MLP neurons of a small language model. Each row is named by its layer, matrix (gate and up: input weights; down: output weights) and neuron, and shows model dimensions 368-495. Each number is 50 + 10 x the weight over its row's rms, rounded and kept within 0 to 99. A neuron's up and down rows have the sign that makes its largest values positive.
After each neuron's rows, "raises" lists the tokens whose logits its output raises most directly, leaving later layers aside.

L3.gate367:51 63 53 40 76 39 41 61 41 56 44 50 51 45 65 49 40 72 57 29 45 44 51 37 58 61 57 46 41 29 47 53 46 49 43 52 52 39 44 59 61 57 56 55 54 50 38 65 44 50 50 53 31 50 40 48 65 41 53 59 53 48 51 48 46 72 56 34 54 51 41 35 53 53 66 50 63 60 73 45 70 50 34 56 46 64 44 39 47 59 54 59 47 60 35 58 67 60 51 42 42 44 47 48 59 16 47 41 38 58 65 35 51 53 45 45 47 53 44 43 50 53 52 40 51 55 64 54
L3.up367:38 39 63 41 46 46 62 46 53 56 43 58 41 43 45 57 46 53 49 54 65 62 31 60 65 51 48 66 40 51 48 34 43 56 48 56 64 33 59 39 64 60 54 44 52 53 75 47 65 60 46 53 57 50 54 41 35 54 43 47 39 40 59 56 67 40 56 28 46 57 65 54 57 24 45 61 51 50 31 43 67 47 29 58 56 42 49 42 42 52 48 60 43 52 47 47 43 55 30 49 45 41 63 60 75 48 39 45 47 44 64 65 55 44 54 46 39 59 37 44 60 52 64 53 54 55 46 51
L3.down367:52 41 59 56 43 47 42 55 55 50 44 49 56 52 48 41 45 37 61 57 66 56 44 57 53 60 51 43 45 67 47 34 58 53 49 55 54 54 53 37 58 65 52 45 55 61 58 42 69 50 55 55 66 48 44 60 57 59 50 52 33 36 46 62 55 35 51 38 54 45 60 45 62 41 51 49 48 56 13 36 54 38 47 43 62 50 51 54 38 48 28 44 61 50 58 42 44 43 48 53 31 39 36 64 68 44 45 32 54 50 48 53 49 49 48 67 43 34 49 52 68 45 59 47 52 54 54 35
raises: "sey", "pen", "pe", "oy", "CA"

L6.gate343:59 58 59 52 60 51 53 50 45 49 53 54 36 47 48 36 40 44 37 65 74 55 56 47 56 62 53 45 64 60 57 49 50 42 49 29 36 36 41 68 51 63 38 42 50 50 60 45 43 45 48 33 60 69 34 39 48 38 62 48 45 54 33 54 41 52 48 46 43 47 69 36 60 65 48 63 45 56 38 40 69 61 57 60 53 37 49 58 58 62 47 51 54 57 34 44 49 49 59 51 72 48 66 67 40 57 69 56 36 72 62 62 47 43 51 50 61 60 47 61 49 51 64 59 69 46 47 59
L6.up343:54 45 54 41 50 30 52 59 56 64 70 47 56 41 42 57 53 40 45 63 56 39 62 23 40 54 32 46 44 50 58 59 50 50 52 68 65 48 49 57 39 61 54 70 48 49 41 70 67 40 41 45 54 41 68 48 54 40 48 85 60 46 66 68 50 56 47 31 42 50 48 45 28 41 59 67 50 43 52 55 36 45 43 35 46 53 61 65 47 46 57 56 56 37 50 52 52 54 56 48 52 66 36 49 63 34 49 51 62 49 52 38 69 50 55 48 27 64 53 60 60 34 36 55 52 61 56 57
L6.down343:46 31 65 46 58 42 45 42 41 61 38 54 58 45 35 51 61 47 57 43 70 57 30 37 51 58 42 34 56 45 48 43 71 42 41 41 40 50 45 53 39 48 69 42 50 47 56 75 38 42 58 38 62 55 30 40 44 54 61 44 57 35 44 50 62 36 38 37 42 47 58 35 54 46 55 27 52 50 57 52 65 59 46 52 64 64 41 66 60 67 50 61 52 53 29 51 29 39 45 51 49 45 44 42 59 69 52 49 63 56 50 52 46 42 50 38 40 51 54 51 60 50 59 44 57 42 48 39
raises: " it", " they", " there", " these", "antic"

L6.gate1163:53 52 44 50 59 56 53 66 36 57 51 42 50 61 48 41 65 68 43 36 51 38 60 53 44 56 46 56 63 43 50 49 51 47 32 47 34 53 43 51 62 62 55 47 56 45 63 51 57 57 52 55 53 58 56 51 51 52 67 73 28 64 40 43 52 48 68 54 60 52 49 48 45 55 62 67 58 45 39 40 51 52 70 50 62 57 29 52 51 48 52 56 52 50 37 55 51 48 55 50 58 46 65 63 61 45 49 24 53 60 55 23 61 61 58 55 68 41 47 56 40 52 68 67 62 33 53 55
L6.up1163:37 39 42 50 62 54 57 50 55 54 68 33 59 60 59 41 55 59 55 44 63 48 53 37 49 45 46 61 58 45 55 37 61 65 48 46 37 55 51 49 71 56 50 44 58 51 48 58 45 44 43 54 40 29 51 30 28 70 57 59 46 41 34 30 55 52 55 49 39 72 48 63 51 50 47 50 60 44 43 41 47 52 54 63 48 48 53 49 45 54 45 51 60 54 48 57 38 53 55 51 43 39 67 58 56 41 52 36 56 72 62 34 65 60 43 37 53 37 47 49 42 53 49 62 41 31 48 65
L6.down1163:37 47 53 54 73 59 47 44 53 51 60 46 62 43 67 44 44 60 50 60 52 49 50 45 39 39 49 55 64 43 66 38 55 59 38 41 37 54 60 46 48 63 48 38 53 47 53 50 46 54 39 42 47 37 55 36 26 74 54 51 47 41 37 41 51 62 51 55 36 59 55 57 52 55 52 53 51 45 58 54 52 61 47 63 40 40 43 57 30 69 35 50 61 51 59 61 45 42 61 59 44 40 53 53 59 45 51 40 57 69 78 38 78 46 49 28 40 33 47 58 55 45 40 54 49 43 52 55
raises: " they", " it", " he", " there", " she"

L6.gate190:50 58 32 39 62 54 49 51 56 52 54 43 44 50 57 58 33 50 50 50 64 58 60 47 45 56 48 31 39 53 69 68 38 35 43 56 32 45 58 59 46 50 60 58 49 41 56 40 42 50 32 49 59 66 52 70 50 32 48 58 38 35 36 67 48 67 58 64 43 42 56 36 58 41 53 52 47 47 59 45 59 73 49 52 41 37 53 67 64 57 43 55 75 39 45 36 49 45 57 58 49 44 36 70 52 33 49 28 52 69 59 42 52 41 35 54 62 56 47 43 48 38 40 47 45 30 45 45
L6.up190:45 51 44 39 58 56 26 46 46 76 43 62 54 58 49 59 48 38 40 48 46 67 33 69 50 61 40 60 48 64 49 62 56 53 49 42 41 49 51 28 48 42 46 60 65 59 54 41 46 41 54 50 45 66 47 59 70 44 57 58 44 24 48 57 63 57 53 63 61 47 48 51 32 45 25 45 60 42 38 57 54 75 45 69 31 55 48 53 74 52 51 42 53 29 46 45 51 59 61 59 41 36 53 46 55 60 57 48 46 55 56 40 51 54 40 48 49 45 49 38 62 53 59 41 47 50 34 43
L6.down190:50 41 53 49 49 43 23 49 53 67 42 62 41 45 44 63 46 38 49 39 69 49 55 55 43 67 37 50 53 61 55 44 59 47 46 60 49 54 52 52 39 35 70 70 64 61 59 39 42 47 47 45 48 44 49 43 47 49 70 57 35 26 46 44 60 50 31 40 53 46 48 41 36 53 30 47 49 63 34 58 72 73 32 58 57 46 48 53 78 47 52 38 54 48 45 44 35 60 65 56 29 27 53 42 56 63 33 57 48 61 69 51 48 38 44 34 53 42 48 49 51 53 63 35 38 29 45 47
raises: " it", " they", " instead", " he", "alth"

L6.gate1530:45 69 61 53 52 38 68 39 48 28 39 55 44 48 66 64 50 61 60 55 52 55 60 50 57 29 68 35 44 52 40 56 37 42 52 42 70 45 50 66 65 45 40 45 68 47 31 48 47 49 66 61 51 47 48 53 63 53 60 42 46 42 58 74 52 42 48 50 49 62 43 44 45 33 48 38 57 57 56 61 43 59 35 51 51 35 41 68 45 57 37 64 58 61 37 43 64 52 57 56 37 20 48 31 58 76 67 67 52 43 39 41 48 58 49 56 48 57 56 59 34 58 61 60 49 53 46 57
L6.up1530:47 45 41 42 50 55 60 39 40 42 51 58 57 53 53 44 35 49 52 47 63 75 42 51 34 54 45 46 60 69 38 53 47 45 54 64 57 54 40 55 54 55 33 61 57 42 46 41 50 45 33 58 74 58 75 63 51 53 53 66 44 46 57 39 56 52 47 50 51 52 63 45 57 46 56 52 50 41 51 47 50 59 73 59 66 46 59 55 56 61 46 68 55 50 53 42 34 69 45 52 41 55 51 64 34 51 44 55 52 62 37 58 37 53 48 51 56 59 39 53 51 42 53 52 48 54 35 38
L6.down1530:45 60 53 38 49 46 56 20 48 59 39 47 50 58 41 48 41 45 40 63 69 47 37 44 47 46 61 43 68 55 44 36 44 48 64 48 37 65 47 54 67 54 31 60 50 45 45 30 56 43 42 46 54 54 73 63 62 53 50 65 42 43 48 52 47 50 53 52 58 47 55 46 51 57 63 69 52 39 58 52 35 63 50 57 55 49 51 72 46 48 57 51 47 70 53 57 50 49 41 55 26 61 40 47 54 48 59 44 41 62 46 45 50 51 63 60 49 56 45 53 57 53 40 52 62 55 52 58
raises: "ated", "ology", "ates", "ators", "ative"

L3.gate751:52 58 59 55 38 48 48 46 41 36 57 31 52 61 66 62 45 32 56 39 58 58 58 58 56 55 66 59 35 46 54 44 54 44 48 49 68 47 46 34 47 39 57 42 52 52 45 44 40 52 58 48 51 64 45 57 53 47 59 62 63 55 42 47 58 41 46 60 65 49 53 44 66 51 44 26 45 50 55 42 51 70 58 42 48 55 38 47 51 50 52 58 48 58 40 72 30 42 55 34 57 50 42 59 54 73 48 60 62 37 67 54 60 42 45 46 50 46 51 44 56 47 65 52 42 48 59 49
L3.up751:52 51 54 61 45 39 27 60 36 40 50 45 58 58 53 61 48 54 42 42 36 49 61 65 47 52 46 46 34 51 41 54 56 45 51 60 41 51 39 65 49 57 55 39 50 71 49 33 44 53 55 50 52 50 49 63 47 49 54 74 50 52 42 39 42 60 65 58 58 56 62 62 59 56 51 50 57 67 42 49 61 57 57 54 48 57 47 32 46 55 58 59 46 60 64 33 45 57 54 63 38 52 44 48 29 54 52 59 73 38 57 56 25 60 63 40 48 47 58 49 44 36 61 47 51 62 54 60
L3.down751:57 46 36 40 54 51 56 49 41 43 46 72 48 46 50 40 51 53 41 60 42 57 56 55 45 53 53 49 54 53 38 57 47 63 52 51 55 56 51 48 60 72 47 48 66 47 51 41 59 59 60 50 55 65 48 42 43 45 48 45 52 62 39 42 39 46 56 58 40 49 57 57 43 58 40 55 48 44 55 44 53 59 51 50 49 50 48 37 40 54 56 48 38 43 58 40 45 24 50 43 56 32 67 54 42 61 53 44 57 71 47 48 48 42 58 44 46 55 60 62 60 42 54 47 79 52 57 66
raises: "lers", "ler", "lov", "rix", "ling"

L6.gate1261:47 58 58 44 36 36 37 49 64 60 56 32 36 58 57 41 49 46 49 67 41 48 66 47 85 49 53 64 49 49 61 45 31 43 42 53 62 53 40 47 22 56 54 42 42 44 32 48 48 46 53 32 69 52 40 55 47 58 67 46 56 55 52 50 48 49 63 56 60 37 48 52 50 45 46 67 38 62 48 60 31 51 50 47 41 35 61 20 51 37 60 34 59 72 54 50 57 56 54 38 47 42 44 47 66 65 41 50 42 51 51 38 51 35 33 42 49 50 58 51 42 65 63 50 47 57 37 42
L6.up1261:40 42 52 44 44 25 58 51 71 44 66 58 49 46 53 45 53 52 52 58 51 37 66 55 82 48 51 62 58 65 66 59 46 55 45 51 58 54 43 48 50 63 59 37 55 41 39 42 60 61 41 35 54 53 42 42 39 50 58 37 41 52 53 45 49 41 54 52 68 44 55 44 55 53 41 61 44 67 50 53 45 49 34 35 48 43 53 33 51 44 59 45 62 63 53 59 56 56 55 46 36 40 39 47 44 66 66 35 55 60 42 54 62 48 39 39 55 57 58 47 54 61 39 50 54 58 50 37
L6.down1261:55 46 50 68 61 71 46 54 30 45 32 57 44 41 41 46 49 49 46 31 62 57 30 52 16 52 53 38 45 40 30 47 62 42 68 50 47 47 51 53 66 37 45 59 48 56 62 47 40 47 53 63 37 51 62 56 53 42 47 56 54 45 44 43 53 55 43 49 30 55 43 55 47 53 50 29 64 32 52 42 65 47 58 53 55 55 45 72 35 59 35 60 35 26 54 43 48 37 53 59 69 60 63 58 41 34 40 64 59 47 60 44 42 58 77 66 43 50 34 53 49 38 43 58 51 50 59 61
raises: " team", " teams", " scoring", " matches", " goal"

L4.gate1097:46 70 49 64 69 52 56 60 65 65 48 50 46 31 45 45 50 62 49 73 36 50 56 70 49 58 54 45 42 38 52 57 53 53 39 32 47 43 47 59 47 58 57 59 57 50 47 48 43 46 42 28 40 38 36 41 45 54 46 54 56 61 43 39 49 66 60 52 53 45 57 38 40 45 58 44 41 40 57 53 54 29 51 52 51 42 41 58 68 55 30 33 65 44 49 41 36 44 37 35 24 44 52 42 54 41 43 56 47 32 47 60 59 48 51 45 46 52 62 53 27 57 45 53 45 42 33 52
L4.up1097:69 37 60 32 61 43 57 66 65 46 63 52 42 53 55 51 45 54 56 71 41 58 57 41 36 55 65 49 47 54 62 42 32 21 31 39 64 40 69 52 55 45 45 57 48 42 69 49 59 57 41 51 48 56 46 38 60 55 38 43 56 51 45 37 47 60 42 44 67 38 67 66 33 58 60 53 44 61 57 58 50 49 50 40 40 53 51 46 41 47 52 64 42 48 45 39 60 44 56 47 56 47 49 49 42 34 32 56 17 57 54 24 52 39 47 42 44 57 48 64 41 46 75 40 53 52 52 40
L4.down1097:50 43 54 25 43 51 54 38 52 36 44 37 49 59 41 44 57 49 47 56 41 44 55 47 36 52 43 42 53 45 51 41 38 39 51 55 60 50 62 38 57 58 40 56 68 49 50 53 49 50 45 56 50 48 57 47 43 34 52 45 64 39 67 41 47 51 64 55 56 47 59 57 32 41 64 52 58 46 39 41 40 59 52 63 36 67 42 41 53 55 59 70 49 28 46 47 49 62 57 45 36 52 53 49 26 42 50 71 56 66 57 47 51 58 65 55 30 53 45 61 41 61 71 32 58 62 40 49
raises: " as", " As", "ories", "aro", "ions"

L6.gate242:63 58 52 63 55 44 50 52 57 50 57 50 55 55 39 42 43 52 40 67 43 50 50 40 62 52 75 63 47 63 42 59 40 38 42 53 33 47 63 62 61 65 52 47 56 58 62 46 51 33 29 35 34 58 57 40 44 67 60 36 60 45 49 49 44 44 51 55 50 50 61 39 49 55 51 54 51 42 29 62 29 50 33 51 51 54 30 40 39 32 55 53 65 48 43 63 46 52 56 57 66 39 59 64 38 27 57 59 54 57 55 61 50 47 36 49 55 60 40 52 46 53 81 64 43 42 74 53
L6.up242:64 57 49 69 59 55 56 54 53 50 47 55 72 44 50 38 58 53 41 57 44 57 53 52 61 52 68 63 44 64 53 41 54 55 43 50 55 42 45 67 50 60 53 32 64 34 52 46 51 50 40 64 56 61 44 40 57 55 56 44 60 51 33 53 54 56 46 50 32 40 54 42 52 59 53 51 45 27 47 49 52 53 52 50 52 39 49 57 62 57 57 59 50 46 49 42 58 21 53 59 64 54 57 48 52 30 64 52 46 44 47 59 45 37 58 46 74 65 68 45 56 68 43 63 45 47 42 59
L6.down242:31 42 57 49 61 64 34 50 52 35 43 53 54 37 53 63 39 54 53 35 64 67 40 48 45 47 43 38 58 48 45 39 62 56 40 48 55 52 63 62 45 64 61 44 44 48 36 61 46 47 38 64 61 58 30 36 34 50 59 50 53 50 46 56 52 33 44 28 31 45 47 50 58 57 49 44 46 53 65 53 69 61 59 51 59 45 46 70 67 72 56 58 48 61 33 41 43 47 51 50 44 46 46 48 79 62 45 45 62 64 55 54 38 39 52 47 53 56 57 46 68 58 61 50 37 59 39 39
raises: " it", " they", " he", " she", " there"

L6.gate959:39 43 49 58 55 36 26 49 52 50 48 43 43 41 50 69 59 50 41 57 39 57 43 39 54 50 27 41 50 63 51 54 49 50 34 47 33 37 51 51 42 64 47 45 48 51 71 53 61 38 58 52 70 62 43 62 43 46 54 60 49 51 51 68 45 53 54 50 52 58 44 58 55 63 57 37 44 54 51 59 47 46 47 42 40 30 39 46 52 57 32 32 37 57 59 33 64 48 50 61 74 36 49 41 55 42 47 42 56 39 76 51 51 41 55 48 52 48 44 40 51 65 40 43 72 38 52 40
L6.up959:41 38 56 46 41 35 49 63 40 47 40 53 28 41 61 75 41 63 36 50 40 43 36 56 70 48 39 65 34 60 40 55 53 80 61 50 56 51 63 37 41 48 53 54 45 35 46 62 55 49 53 54 49 62 42 51 38 63 63 44 58 43 50 56 55 61 30 45 54 57 39 44 82 60 46 47 51 47 48 54 36 38 52 46 64 36 47 51 55 65 47 60 54 47 60 49 42 47 45 57 26 48 55 40 52 58 47 39 56 25 53 50 46 57 55 34 44 31 38 48 52 49 60 40 64 39 65 38
L6.down959:52 43 39 61 47 46 44 71 41 41 52 41 67 24 56 72 51 50 51 51 57 46 35 49 52 38 50 59 46 43 48 45 70 72 41 44 61 72 46 49 42 39 53 65 48 71 38 45 58 53 50 47 62 53 56 44 24 56 71 49 54 48 39 58 52 48 43 31 54 56 53 63 62 50 48 47 49 49 55 57 52 63 51 64 34 55 65 53 49 61 43 51 38 57 65 48 52 40 50 48 57 34 39 45 56 47 60 42 37 48 48 46 46 51 57 46 50 32 55 35 55 53 49 41 53 47 40 52
raises: "ants", "ant", "ance", "ament", "ante"